Part of a small language model's weights: MLP 768 GELU, 228M tokens.
MLP neurons of a small language model. Each row is named by its layer, matrix (down: output weights) and neuron, and shows model dimensions 48-143. Each number is 200 + 20 x the weight over its row's rms, rounded and kept within 0 to 999.
After each neuron's rows, "fires before" lists the tokens most often just after its 100 highest values on Wikipedia text that the model never trained on.

L6.down740,212,186,240,217,212,218,212,210,207,178,149,257,206,162,212,212,166,209,172,182,190,186,222,198,235,234,183,187,188,218,184,206,263,198,179,196,189,200,237,172,187,181,188,179,167,197,190,235,217,204,175,187,228,208,182,186,170,198,198,212,213,191,218,164,245,171,212,202,230,242,181,212,178,208,185,186,198,172,196,197,228,211,239,166,211,176,186,210,177,159,216,204,210,163,175,203
fires before: "g", "a", "e", "c", "i"

L2.down396,212,192,221,232,185,185,202,172,204,199,171,183,218,230,205,202,189,193,213,208,165,210,161,211,224,214,235,173,185,205,173,200,197,187,170,186,234,184,211,214,153,201,219,198,197,185,197,207,225,214,154,205,222,206,179,192,186,203,209,236,191,215,193,205,197,178,199,173,180,199,214,186,184,223,208,159,209,228,221,218,162,209,201,197,213,175,222,205,204,178,233,170,203,177,178,194
fires before: "-", "\n", "N", "0", " "

L3.down166,219,204,201,197,214,216,174,208,224,193,203,205,207,221,220,193,176,211,195,192,195,221,221,196,213,194,207,191,223,229,225,217,170,187,180,239,205,199,187,193,168,193,211,203,169,202,165,199,201,193,187,159,173,183,196,222,199,177,170,197,214,189,223,225,185,205,174,194,168,210,211,215,220,187,195,187,227,169,197,179,209,204,146,220,177,184,217,213,193,220,194,208,190,151,190,186
fires before: "=", "|", "s", "A", ","

L8.down419,216,207,223,215,207,207,204,211,186,201,214,179,198,181,221,202,215,195,201,211,185,177,213,221,217,181,215,178,184,206,176,214,219,190,225,205,184,193,163,174,216,172,206,206,199,219,179,219,187,210,195,233,200,226,198,192,186,176,179,195,190,178,183,228,164,192,164,213,186,192,211,242,163,192,198,208,201,181,193,222,210,204,173,221,224,194,216,183,208,215,182,221,217,196,200,161
fires before: "e", "m", " ", "i", "t", "b"

L3.down594,242,210,188,194,203,179,191,166,203,228,215,215,206,202,189,223,179,210,188,197,220,170,168,189,182,214,209,219,222,212,189,184,175,185,170,184,203,210,177,162,203,144,186,199,200,184,194,208,169,198,185,211,168,214,201,206,176,170,168,152,200,203,220,218,214,201,202,189,193,199,189,194,193,217,217,187,227,202,193,185,217,198,201,223,203,177,200,223,186,171,218,200,227,222,198,192
fires before: "\n", "-", "|", "S"

L3.down474,202,191,240,170,206,175,210,152,200,203,155,174,203,231,197,211,174,181,212,191,181,197,229,200,219,187,231,223,229,156,200,188,198,187,175,182,179,207,220,189,218,205,217,203,192,192,193,208,199,202,167,172,184,224,201,198,207,178,207,185,184,208,174,223,196,186,221,186,203,212,211,159,203,202,235,226,194,220,205,196,207,211,206,202,224,215,206,194,231,158,193,134,203,235,233,194
fires before: "t", "-", " ", "0", "n", "r"

L2.down672,220,222,201,172,165,191,201,206,209,228,176,180,222,201,196,238,196,223,179,214,185,167,196,182,233,197,236,212,208,194,173,218,206,211,192,200,204,224,230,187,230,219,196,199,197,205,198,221,212,230,200,191,208,230,241,176,188,180,206,183,196,201,181,207,161,209,208,221,188,179,215,164,218,212,241,183,201,199,192,209,209,191,206,214,224,202,184,221,186,183,184,182,174,185,193,198
fires before: " "

L6.down336,189,242,191,174,199,228,179,216,193,182,229,204,221,187,202,218,217,216,140,214,217,199,206,199,213,181,178,208,177,220,183,180,184,176,219,189,214,206,228,177,229,203,201,208,211,211,202,221,183,198,198,197,222,192,238,188,207,189,202,200,183,203,218,189,195,183,173,208,173,205,208,239,168,167,207,184,221,199,213,240,206,238,181,195,142,190,174,194,229,195,204,207,258,205,211,196
fires before: "o", "e", "i", "w"

L6.down328,211,181,203,202,240,185,156,191,205,213,241,212,196,205,171,209,197,170,218,171,158,220,207,175,232,194,177,180,180,198,187,191,224,207,189,234,212,205,202,220,185,156,202,164,207,208,203,183,203,190,212,220,207,215,183,228,212,195,197,208,186,178,186,214,207,231,198,177,189,187,203,227,196,190,180,235,167,201,216,226,197,213,189,204,201,194,182,212,216,188,205,173,244,187,165,188
fires before: "r", "n", "a", "m", "o"

L3.down442,212,218,221,195,206,229,219,193,204,212,175,201,233,206,214,179,193,216,251,187,209,183,239,234,213,197,208,202,232,200,188,220,199,152,215,218,202,183,238,222,217,207,184,197,188,183,212,201,138,213,182,184,197,220,216,246,200,176,202,189,203,211,195,252,210,211,211,154,183,199,186,231,201,171,199,211,212,169,194,222,188,193,239,183,205,179,231,204,220,206,201,153,174,237,209,187
fires before: "d", "s", "t", "a"

L4.down147,207,195,172,173,184,192,220,194,155,225,178,233,206,200,212,185,198,197,204,201,210,196,189,186,224,206,173,189,213,165,191,203,238,189,194,199,211,215,205,203,205,216,183,227,206,229,188,227,173,195,187,189,208,192,186,228,191,201,212,219,204,162,235,186,184,188,209,194,201,239,199,212,185,188,190,198,196,215,239,212,225,236,198,211,214,213,162,182,218,198,206,194,198,196,243,179
fires before: "i", "e", "o", "a"

L3.down152,201,176,226,231,206,170,206,218,163,204,212,253,196,163,178,192,199,200,210,207,227,196,184,209,196,215,186,170,180,183,185,189,214,195,226,198,207,206,174,146,203,187,227,221,215,202,175,194,248,214,215,234,220,221,172,204,201,198,220,222,215,179,226,201,163,153,206,154,224,213,216,227,193,185,207,200,198,186,215,202,217,194,210,218,200,213,200,254,171,192,232,191,207,187,177,156
fires before: "r", "m", "u", "a", "i"

L3.down297,213,216,205,193,204,182,195,202,242,182,192,211,236,207,199,193,172,185,198,188,211,180,225,168,212,251,186,218,190,176,158,227,199,208,203,169,194,255,217,191,155,216,221,175,211,173,175,179,214,200,221,170,215,216,229,218,199,202,186,183,249,203,229,253,151,187,186,201,197,211,196,165,206,199,183,184,214,229,162,205,192,196,208,234,212,226,204,210,185,174,211,187,204,177,204,168
fires before: "r", "l", "s", " "

L2.down135,215,223,208,203,199,194,179,205,202,204,178,184,169,181,186,205,173,226,226,193,163,238,217,190,180,206,175,167,203,192,188,196,229,186,202,190,197,233,182,206,211,221,217,212,207,172,209,170,181,147,189,186,219,185,202,188,188,200,206,185,234,230,194,183,238,216,204,197,242,209,222,228,187,199,208,208,200,158,160,227,206,215,147,205,218,190,184,231,195,210,204,175,178,179,220,194
fires before: "-", "e", "\n", "C", "D"

L3.down601,216,216,236,189,222,194,206,211,186,190,192,195,223,197,222,248,208,191,189,203,224,164,232,202,198,161,235,205,213,158,220,198,190,203,184,234,216,205,205,231,210,191,168,187,185,191,229,181,207,207,214,182,180,210,183,213,179,174,201,224,180,255,213,216,193,197,217,213,168,175,192,183,192,171,189,163,199,192,182,187,194,219,184,180,196,198,231,226,156,211,201,145,196,188,196,209
fires before: "i", " ", "u", "s", "a", "–"

L3.down525,230,155,231,201,202,193,167,191,246,198,218,201,190,195,191,187,196,187,204,197,233,191,223,166,217,187,211,223,212,216,192,220,218,165,171,212,191,201,194,205,176,203,180,216,180,186,234,204,178,213,230,220,184,235,207,176,222,195,191,221,155,209,196,217,184,225,167,188,202,211,185,177,215,181,212,169,201,223,174,214,232,222,215,201,195,171,202,223,180,203,226,158,200,210,194,184
fires before: "=", " ", "-", "C", "T"

L4.down422,187,166,208,230,193,190,214,199,184,218,169,213,214,189,175,187,191,192,204,217,206,232,197,196,235,205,223,191,201,209,194,199,194,180,188,219,182,184,204,211,186,208,186,183,211,198,186,163,203,185,206,216,226,198,179,163,218,161,239,196,172,207,202,216,235,188,203,205,188,206,205,202,195,210,230,195,197,201,182,232,172,217,227,196,216,206,225,205,195,201,167,215,197,196,184,204
fires before: "e", "r", "-", "i", "a", " "

L6.down539,175,179,220,160,181,199,181,228,202,231,211,192,229,195,196,205,204,189,204,184,188,170,196,202,177,234,247,217,239,195,178,239,202,215,197,209,219,243,199,203,197,228,184,188,183,168,223,207,190,209,217,205,212,196,201,202,210,187,181,199,192,213,217,191,173,192,179,182,206,183,194,208,218,180,217,205,192,168,177,219,214,219,202,199,191,174,254,173,199,193,213,191,153,186,191,228
fires before: " "

L2.down236,196,218,243,185,227,204,218,199,218,178,203,194,186,187,219,170,170,190,212,222,192,163,183,220,226,200,208,181,221,178,217,227,209,179,187,194,215,206,192,183,223,174,196,203,206,173,176,223,199,169,211,201,207,212,185,200,185,206,219,200,185,208,188,200,193,211,194,201,212,203,193,214,176,182,197,189,219,197,129,223,221,220,195,183,201,195,175,205,200,162,147,201,199,221,202,184
fires before: "\n", "-", "e", "|", " "

L2.down696,168,207,172,203,181,214,172,205,166,205,176,222,229,233,203,189,235,212,217,180,241,183,217,245,218,215,216,226,211,194,208,204,227,178,186,155,200,207,194,209,206,223,215,164,190,228,173,199,197,179,197,206,180,211,218,203,173,188,200,205,212,195,183,207,214,198,176,158,197,193,225,217,223,180,205,159,211,194,191,170,191,181,238,171,246,194,176,202,205,198,184,204,176,207,214,216
fires before: " ", "t"

L8.down153,190,215,205,225,214,198,228,184,205,198,201,184,215,216,207,179,230,252,184,182,209,249,185,170,184,215,194,185,205,207,195,176,233,200,209,230,202,186,203,179,209,200,212,212,184,224,183,222,197,193,199,197,188,192,161,200,203,196,198,205,221,210,202,190,200,205,227,173,202,214,226,192,226,197,180,240,195,212,200,223,211,147,220,200,189,197,204,198,217,203,182,197,174,186,228,213
fires before: "1", "2"

L6.down517,186,201,248,194,147,187,202,213,149,195,184,174,190,213,206,231,208,185,191,188,203,183,202,188,169,208,203,215,209,190,201,228,207,211,193,176,213,192,242,167,225,195,211,237,177,214,221,232,171,210,184,189,195,220,208,194,207,232,176,199,194,231,192,224,202,172,214,197,190,213,183,199,183,200,186,213,197,178,224,199,210,188,232,171,221,154,215,216,209,200,206,195,214,215,169,243
fires before: "r", " ", "g", "s", "n", "l"

L8.down730,218,208,202,150,188,193,201,220,199,242,183,171,201,212,212,172,232,184,186,195,189,159,221,235,232,190,227,222,214,211,190,212,186,222,213,231,220,238,164,230,205,184,224,193,199,221,208,179,186,221,166,227,199,202,179,165,216,195,189,210,142,209,247,218,190,218,205,211,195,191,197,207,228,214,197,204,199,149,193,180,203,198,176,195,190,212,193,207,223,207,225,164,178,188,191,197
fires before: " ", "o"

L4.down734,173,206,212,226,228,205,219,204,214,182,204,198,188,207,197,184,223,218,212,198,202,166,196,188,196,208,195,202,144,190,229,198,180,230,208,206,201,169,199,224,199,248,210,230,180,185,218,191,198,174,187,190,194,257,215,179,210,203,147,200,208,222,211,202,194,187,181,205,209,216,174,180,204,199,200,193,186,218,172,173,209,196,169,209,157,187,205,199,200,230,211,213,190,196,199,196
fires before: "l", " ", "t", "e", ".", "r"

L8.down322,216,184,191,180,218,207,201,152,233,209,185,167,218,208,240,208,185,183,187,180,198,191,186,219,181,180,187,196,176,221,204,168,177,218,186,202,167,199,180,196,215,205,207,169,205,194,192,184,192,215,191,177,201,177,215,229,227,215,185,180,161,181,235,248,202,192,221,199,191,217,196,221,223,198,173,204,208,173,222,157,192,160,191,221,193,216,189,222,193,190,191,224,220,182,207,222
fires before: "|", "s", "1", "2", "y"

L2.down508,204,215,203,188,219,194,175,210,240,208,191,208,184,192,196,219,198,174,216,192,233,171,221,196,168,218,196,186,184,153,155,201,175,204,203,189,173,225,177,184,171,216,205,210,252,184,196,181,209,200,229,172,214,208,214,225,222,201,199,206,236,201,208,213,201,167,203,201,197,186,227,209,232,225,156,173,199,194,195,197,213,210,208,169,221,215,180,214,181,205,187,192,192,184,213,197
fires before: "r", "u", "l", "o"

L4.down25,218,208,219,196,191,183,195,218,173,223,245,212,222,212,177,185,232,160,213,179,194,193,188,191,218,188,214,210,199,189,223,179,186,194,208,205,234,186,186,197,202,188,205,189,172,190,203,215,217,229,211,194,190,202,215,211,199,179,209,194,165,184,205,204,205,171,219,189,237,187,222,183,210,209,196,180,248,199,201,207,211,198,220,180,193,148,210,201,191,191,187,212,224,166,174,199
fires before: "\n", " ", "-", "a"

L2.down297,186,243,193,194,184,195,219,202,170,162,213,195,191,199,180,193,214,167,192,199,201,209,180,178,248,196,213,211,173,207,169,213,200,209,195,210,213,181,188,181,228,197,170,201,193,229,194,199,208,237,210,192,221,207,183,188,175,180,207,188,200,192,179,199,241,198,219,209,197,180,197,211,215,174,223,209,180,150,222,180,152,203,186,195,189,182,188,194,214,203,170,189,218,232,219,206
fires before: "-", " ", "\n", "N", "E"

L2.down384,253,207,200,197,188,229,226,218,212,175,210,212,195,217,196,173,167,223,192,201,198,205,184,201,202,177,209,200,204,225,159,199,206,211,212,192,204,224,189,200,173,190,214,198,228,179,205,236,195,199,195,221,203,225,148,178,197,168,176,181,203,187,194,196,199,216,222,186,217,225,203,175,231,156,213,227,204,180,211,213,180,206,196,200,261,204,220,215,182,216,172,196,203,188,218,196
fires before: "-", "r", "\n", " "

L2.down623,183,196,182,175,222,241,169,233,181,206,184,164,199,166,209,212,227,207,180,182,229,223,193,214,200,196,179,216,219,198,221,188,219,175,168,210,184,217,227,178,212,187,219,175,168,206,183,187,212,203,229,220,198,214,224,227,183,176,212,184,219,195,189,232,215,213,180,198,199,203,199,179,187,192,173,175,189,217,187,240,183,222,231,227,222,246,198,191,208,177,218,194,219,197,211,222
fires before: "-", " ", "\n", "s", "1"

L2.down711,189,202,198,228,163,212,189,196,216,196,165,229,181,218,219,216,193,209,219,173,179,201,200,208,231,223,210,187,184,192,189,189,213,205,193,162,218,182,199,220,206,203,187,200,206,224,167,161,209,193,225,237,224,206,215,210,182,227,198,168,215,202,193,218,167,219,215,214,196,197,191,213,222,209,191,199,201,184,171,166,189,203,219,183,218,199,218,207,183,212,227,203,203,187,210,180
fires before: "r", " ", "m", "u", "l", "n"

L4.down765,198,182,156,195,171,181,196,208,205,219,174,194,218,214,173,234,210,182,202,189,218,226,199,213,225,211,174,250,243,201,194,193,179,205,173,198,181,215,186,198,178,193,206,167,194,178,211,203,201,162,206,200,212,209,181,179,179,190,222,200,200,170,184,222,243,187,203,193,184,172,163,190,180,206,193,209,208,216,171,170,162,206,205,184,195,217,219,181,222,191,198,181,197,204,204,164
fires before: "-", "\n", "e", "a"

L3.down554,209,203,204,180,225,174,214,214,184,224,184,169,186,216,207,166,220,254,227,226,201,172,194,186,201,217,245,210,191,156,161,203,245,183,198,182,189,222,215,237,186,207,206,197,227,170,215,200,203,202,226,209,242,226,229,191,161,177,214,181,209,191,184,169,190,207,194,192,191,202,191,216,189,206,199,214,212,223,198,210,187,187,197,183,207,217,201,212,168,211,186,220,189,196,166,199
fires before: "r", "e", " ", "a", "n"

L8.down656,193,200,179,185,245,217,213,204,199,184,208,183,217,176,159,167,200,207,186,208,174,220,208,190,195,214,203,204,208,183,205,226,208,191,219,205,213,195,164,212,224,188,208,206,222,203,196,202,183,183,203,217,214,179,218,209,210,185,192,191,231,193,221,193,180,192,201,169,243,234,169,246,197,213,179,191,187,254,201,241,211,210,229,199,210,183,180,176,173,203,180,190,210,177,166,198
fires before: "e", "a", "b", "p", "n", "i"

L2.down29,237,175,212,189,236,202,216,184,206,184,205,184,170,193,214,209,206,163,169,182,235,163,208,194,217,170,199,230,201,212,202,194,170,162,186,197,229,214,201,221,175,217,181,184,199,181,205,219,192,204,200,207,171,251,222,180,212,218,194,176,179,192,199,203,178,215,207,179,227,173,184,189,171,196,205,166,184,195,186,196,209,190,207,192,207,201,183,224,179,163,190,185,208,230,186,202
fires before: "|", "\n", "="

L3.down678,188,173,192,208,230,223,170,193,219,204,224,199,213,192,162,190,230,202,217,186,230,215,192,175,172,201,202,203,225,175,217,211,194,169,194,198,212,191,169,232,227,248,209,202,207,214,185,212,183,160,206,211,171,178,236,211,169,163,217,185,176,204,177,228,212,217,226,205,223,171,205,193,215,192,251,190,237,220,198,225,222,187,203,221,242,215,217,205,220,195,194,200,191,214,199,202
fires before: " ", "e"

L8.down597,216,211,203,156,191,268,198,221,215,185,220,197,213,189,209,206,207,226,146,200,204,208,204,218,231,162,180,216,210,218,199,206,239,194,206,195,213,194,211,190,243,198,215,164,220,198,203,213,170,229,199,170,175,217,199,234,208,217,186,203,182,204,192,211,183,188,198,204,180,185,203,181,160,177,179,197,161,180,192,174,197,184,237,194,210,218,193,192,209,182,201,189,205,194,203,217
fires before: "e", "u", "t", " ", "o"

L6.down482,169,185,212,193,204,203,196,187,179,200,211,199,183,201,207,166,191,188,185,182,185,168,240,191,192,195,230,182,186,242,187,194,209,249,174,169,209,191,195,198,225,184,218,207,193,185,225,242,193,195,191,202,203,174,204,218,200,227,205,187,199,219,214,211,206,179,189,163,219,152,185,187,202,160,204,175,174,204,189,170,220,200,239,182,196,197,234,199,189,208,218,209,203,223,198,241
fires before: "d", "l", " ", "i", "e", "s"

L6.down444,203,194,201,182,218,217,190,233,225,230,200,210,191,172,193,199,237,208,184,164,192,229,184,207,157,196,237,207,192,187,209,213,198,190,206,226,168,173,154,227,200,201,203,212,187,206,219,177,188,191,179,198,198,223,194,165,166,209,178,210,165,191,228,189,203,188,204,162,242,210,217,174,202,191,179,214,203,221,223,210,188,202,194,200,174,173,183,206,146,229,184,186,207,208,232,196
fires before: "e", "l", "a", "i"

L6.down94,198,210,221,202,220,224,149,273,194,221,206,191,223,221,193,212,184,181,168,184,195,192,188,199,206,150,226,227,216,225,206,213,182,202,221,196,190,188,205,221,220,165,201,182,211,228,187,191,181,182,178,205,208,223,198,178,211,197,211,209,175,229,205,216,194,193,215,191,180,192,182,189,197,173,191,198,199,217,221,159,215,228,211,202,178,206,211,226,215,196,186,184,214,178,203,191
fires before: "-", " ", "i"

L2.down456,210,200,203,234,198,170,217,195,175,217,222,164,223,207,205,235,182,200,213,202,196,203,212,199,202,161,217,208,179,201,206,151,225,226,219,191,214,202,163,159,208,240,185,189,213,201,213,251,248,217,212,184,186,187,207,206,222,205,215,235,164,210,186,191,183,165,202,211,208,212,223,192,205,228,194,226,187,174,204,215,202,212,237,198,238,199,191,191,197,192,201,216,206,211,180,177
fires before: "m", "t", "a", "k"

L3.down78,211,219,189,167,199,202,182,196,169,185,216,193,196,224,169,184,159,193,172,225,191,234,192,181,198,183,187,239,217,180,177,179,204,188,173,212,193,204,204,194,204,214,171,201,208,199,177,195,202,199,195,211,246,222,182,227,202,177,197,178,217,182,193,195,223,185,211,177,232,178,204,210,204,205,215,214,206,160,187,200,189,194,182,223,210,192,206,224,194,201,182,157,187,250,203,161
fires before: "-", "\n"

L2.down596,201,198,172,245,193,176,201,196,208,196,178,165,245,198,190,203,186,200,189,213,213,177,206,147,214,181,243,213,178,184,187,194,203,195,195,212,191,224,200,226,185,165,160,183,198,173,204,236,200,226,217,222,218,215,192,207,231,194,196,224,211,224,194,201,184,224,175,171,201,199,226,171,176,199,182,200,205,234,161,211,170,203,183,217,218,163,206,198,207,227,189,170,202,182,209,206
fires before: "-", "\n", "=", "0", " "

L2.down235,231,183,189,202,231,204,216,202,200,183,197,187,237,201,194,226,204,195,179,199,216,188,169,190,195,207,205,209,192,208,221,187,195,185,196,219,213,187,172,183,173,196,201,194,186,196,219,199,202,179,202,225,205,230,195,226,202,214,191,172,155,215,218,258,181,194,153,203,202,182,183,201,208,183,214,203,220,206,179,175,210,203,184,209,191,202,205,236,188,222,183,226,215,180,216,245
fires before: "=", "|", "-", "T", "S", "\n"

L3.down315,195,176,184,202,196,196,203,206,244,251,212,222,214,188,173,164,215,208,223,182,198,225,188,201,192,218,185,199,166,188,200,229,207,197,198,197,199,162,246,220,196,208,211,180,217,182,195,186,217,185,205,181,203,202,195,178,200,257,177,206,217,176,221,195,159,188,208,196,184,190,193,234,220,179,185,220,190,175,201,209,184,195,197,187,180,197,218,188,212,202,157,194,236,204,229,214
fires before: "s", "m", "e", "a", "i", "t"

L4.down559,187,230,190,177,157,184,166,201,201,193,180,196,203,226,197,177,238,215,159,221,212,205,144,215,200,182,174,196,209,193,173,208,203,180,215,234,216,205,171,207,175,153,213,180,196,209,186,202,188,203,206,195,209,243,182,194,206,192,161,220,193,193,189,208,194,206,202,207,189,239,198,182,183,161,193,222,210,202,155,176,210,204,203,204,212,167,214,218,206,184,189,207,179,162,168,210
fires before: "e", "h", "k", " "

L2.down738,191,202,187,165,222,175,232,196,215,193,185,185,212,200,168,221,176,200,205,187,182,157,206,199,193,231,232,184,211,197,191,209,184,194,223,186,215,208,193,213,151,199,210,215,226,234,181,176,175,174,190,188,206,212,202,226,237,197,209,207,204,213,203,272,184,205,189,204,194,187,204,196,195,178,174,165,226,240,189,174,210,168,194,207,199,191,208,220,178,200,218,213,186,198,223,201
fires before: "r", "o", "u", "l"

L3.down613,175,213,220,191,220,211,207,227,191,197,177,217,215,195,174,216,238,202,189,274,195,216,191,225,197,217,215,186,217,201,200,207,219,227,251,215,152,197,243,185,220,187,237,164,177,223,192,232,179,185,216,225,221,191,190,207,188,177,188,209,217,183,211,209,186,202,197,177,206,223,202,170,209,199,164,202,180,203,186,215,189,179,222,194,192,184,197,201,201,217,191,202,200,136,212,218
fires before: "k", "l", "d", "r", "e"

L8.down262,195,219,194,180,203,221,239,165,173,212,215,219,217,156,223,187,218,195,180,200,197,213,196,211,174,195,234,233,202,165,198,192,210,194,191,225,155,200,187,210,219,185,197,173,191,206,223,231,181,214,195,171,178,165,203,222,203,211,204,189,197,192,219,193,176,210,220,203,203,210,216,196,188,216,218,236,229,189,178,204,168,165,202,166,222,154,233,199,196,196,192,197,172,186,219,222
fires before: "2", "1", "a", "s", "r"

L2.down473,167,175,187,174,159,241,199,198,215,185,229,149,189,232,205,193,191,189,166,186,231,199,192,200,208,210,211,176,220,169,182,195,215,181,170,194,238,181,217,241,220,213,229,228,204,216,199,235,180,200,226,186,207,206,196,209,196,240,176,228,197,208,199,192,187,176,179,218,200,223,192,172,223,207,221,170,188,174,191,212,212,195,208,230,196,191,187,182,186,222,192,155,238,204,208,202
fires before: "-", " ", "\n", "s", ",", "e"

L8.down437,189,181,203,195,210,197,177,206,169,183,176,213,235,190,232,197,191,201,199,211,182,190,214,205,190,233,234,178,202,208,127,215,169,226,201,188,211,218,236,209,168,204,244,220,191,192,222,215,188,189,245,215,198,236,207,181,187,217,189,217,197,223,187,203,185,205,212,201,199,207,199,238,209,178,222,194,206,229,226,201,219,143,182,217,231,187,237,210,202,206,167,204,190,215,204,208
fires before: "n", " ", "h", ","

L8.down315,204,193,228,196,206,201,195,203,178,230,222,198,171,196,202,239,215,216,201,195,173,212,191,183,202,188,211,237,219,179,170,191,196,197,213,204,225,186,200,233,190,164,188,176,215,218,173,193,166,195,226,209,195,194,216,239,199,187,191,160,239,185,220,219,196,233,181,179,215,190,246,199,207,215,170,196,188,182,162,200,181,204,200,229,190,209,181,193,216,180,192,196,199,206,187,196
fires before: "s", "t", "a", "n", "r", "o"

L3.down404,188,149,237,182,226,176,230,197,216,198,184,218,190,223,161,194,193,191,209,183,156,162,233,183,183,239,199,191,191,239,222,195,187,199,233,184,209,207,170,231,205,235,212,206,211,229,157,197,237,169,190,205,191,223,166,191,239,213,194,223,219,211,223,246,190,204,231,207,218,217,211,206,195,175,167,196,190,216,199,189,202,172,173,193,185,184,209,222,175,207,205,207,158,209,196,213
fires before: "l", "r", "u", "e", "a", " "

L2.down223,226,215,201,207,189,250,170,201,220,230,198,215,227,212,205,167,187,196,198,206,212,175,186,225,215,184,212,226,237,169,193,222,187,201,184,189,222,246,204,198,175,197,182,199,188,199,172,231,218,173,235,216,181,208,210,165,197,176,206,203,186,188,188,196,211,210,201,166,213,187,210,182,201,204,185,148,223,243,201,182,204,201,165,203,202,186,197,219,179,186,185,180,217,192,195,185
fires before: "\n", "-", "|"

L8.down375,176,201,198,206,184,229,184,173,235,182,229,194,222,181,182,193,201,156,173,208,254,181,186,220,221,224,215,200,222,210,203,176,194,181,218,195,194,164,224,195,205,185,157,195,223,194,192,191,218,187,219,195,179,192,201,207,182,209,182,215,203,239,173,203,197,158,200,166,178,199,186,215,163,207,199,206,169,199,185,190,185,173,202,171,178,193,182,204,181,214,194,187,219,240,211,221
fires before: "a", "e", "y", "t"

L8.down573,164,237,195,245,197,206,181,187,190,222,207,234,175,229,214,210,232,216,228,169,215,222,204,229,210,228,227,182,245,214,184,187,190,197,199,205,196,198,209,197,169,189,195,195,203,216,191,202,201,158,186,182,169,207,203,189,198,214,216,179,209,174,216,220,201,180,167,187,176,217,219,170,193,189,157,195,219,177,233,199,177,174,209,205,181,229,202,181,207,222,198,188,220,223,173,198
fires before: "r", "d", " ", "s", "i", "t"

L4.down78,217,226,212,167,181,176,197,188,239,214,166,178,193,206,212,211,253,214,184,203,189,219,193,194,176,165,209,202,205,185,219,222,196,173,164,242,208,171,146,190,197,169,192,188,162,222,210,205,180,180,196,200,202,204,193,200,165,189,185,196,171,205,200,219,204,162,202,229,193,179,187,187,185,201,168,211,196,217,205,192,230,168,191,227,207,190,209,191,202,183,200,182,176,190,214,148
fires before: "-", "\n"

L2.down15,198,211,169,176,194,216,210,199,172,201,195,203,214,182,195,199,197,225,206,232,165,247,201,195,198,156,179,158,200,195,207,162,187,214,214,205,208,212,180,173,186,225,207,188,187,194,181,190,227,193,151,204,209,212,181,206,199,197,242,203,214,217,186,226,161,190,194,185,178,206,198,141,169,176,207,195,230,168,197,177,178,197,186,216,198,192,191,224,201,237,191,200,219,217,221,181
fires before: "\n", " "

L8.down152,210,196,186,202,183,222,158,204,178,239,203,226,190,162,187,203,214,200,226,192,186,200,211,208,243,172,194,151,198,202,156,190,217,192,206,229,167,231,211,199,203,222,210,213,164,217,198,228,186,185,185,212,213,210,197,210,156,187,216,182,199,165,219,197,210,192,202,188,197,203,222,226,185,203,203,186,212,198,198,226,196,169,184,227,195,197,217,226,200,168,210,206,204,172,199,196
fires before: "n", "r", "k"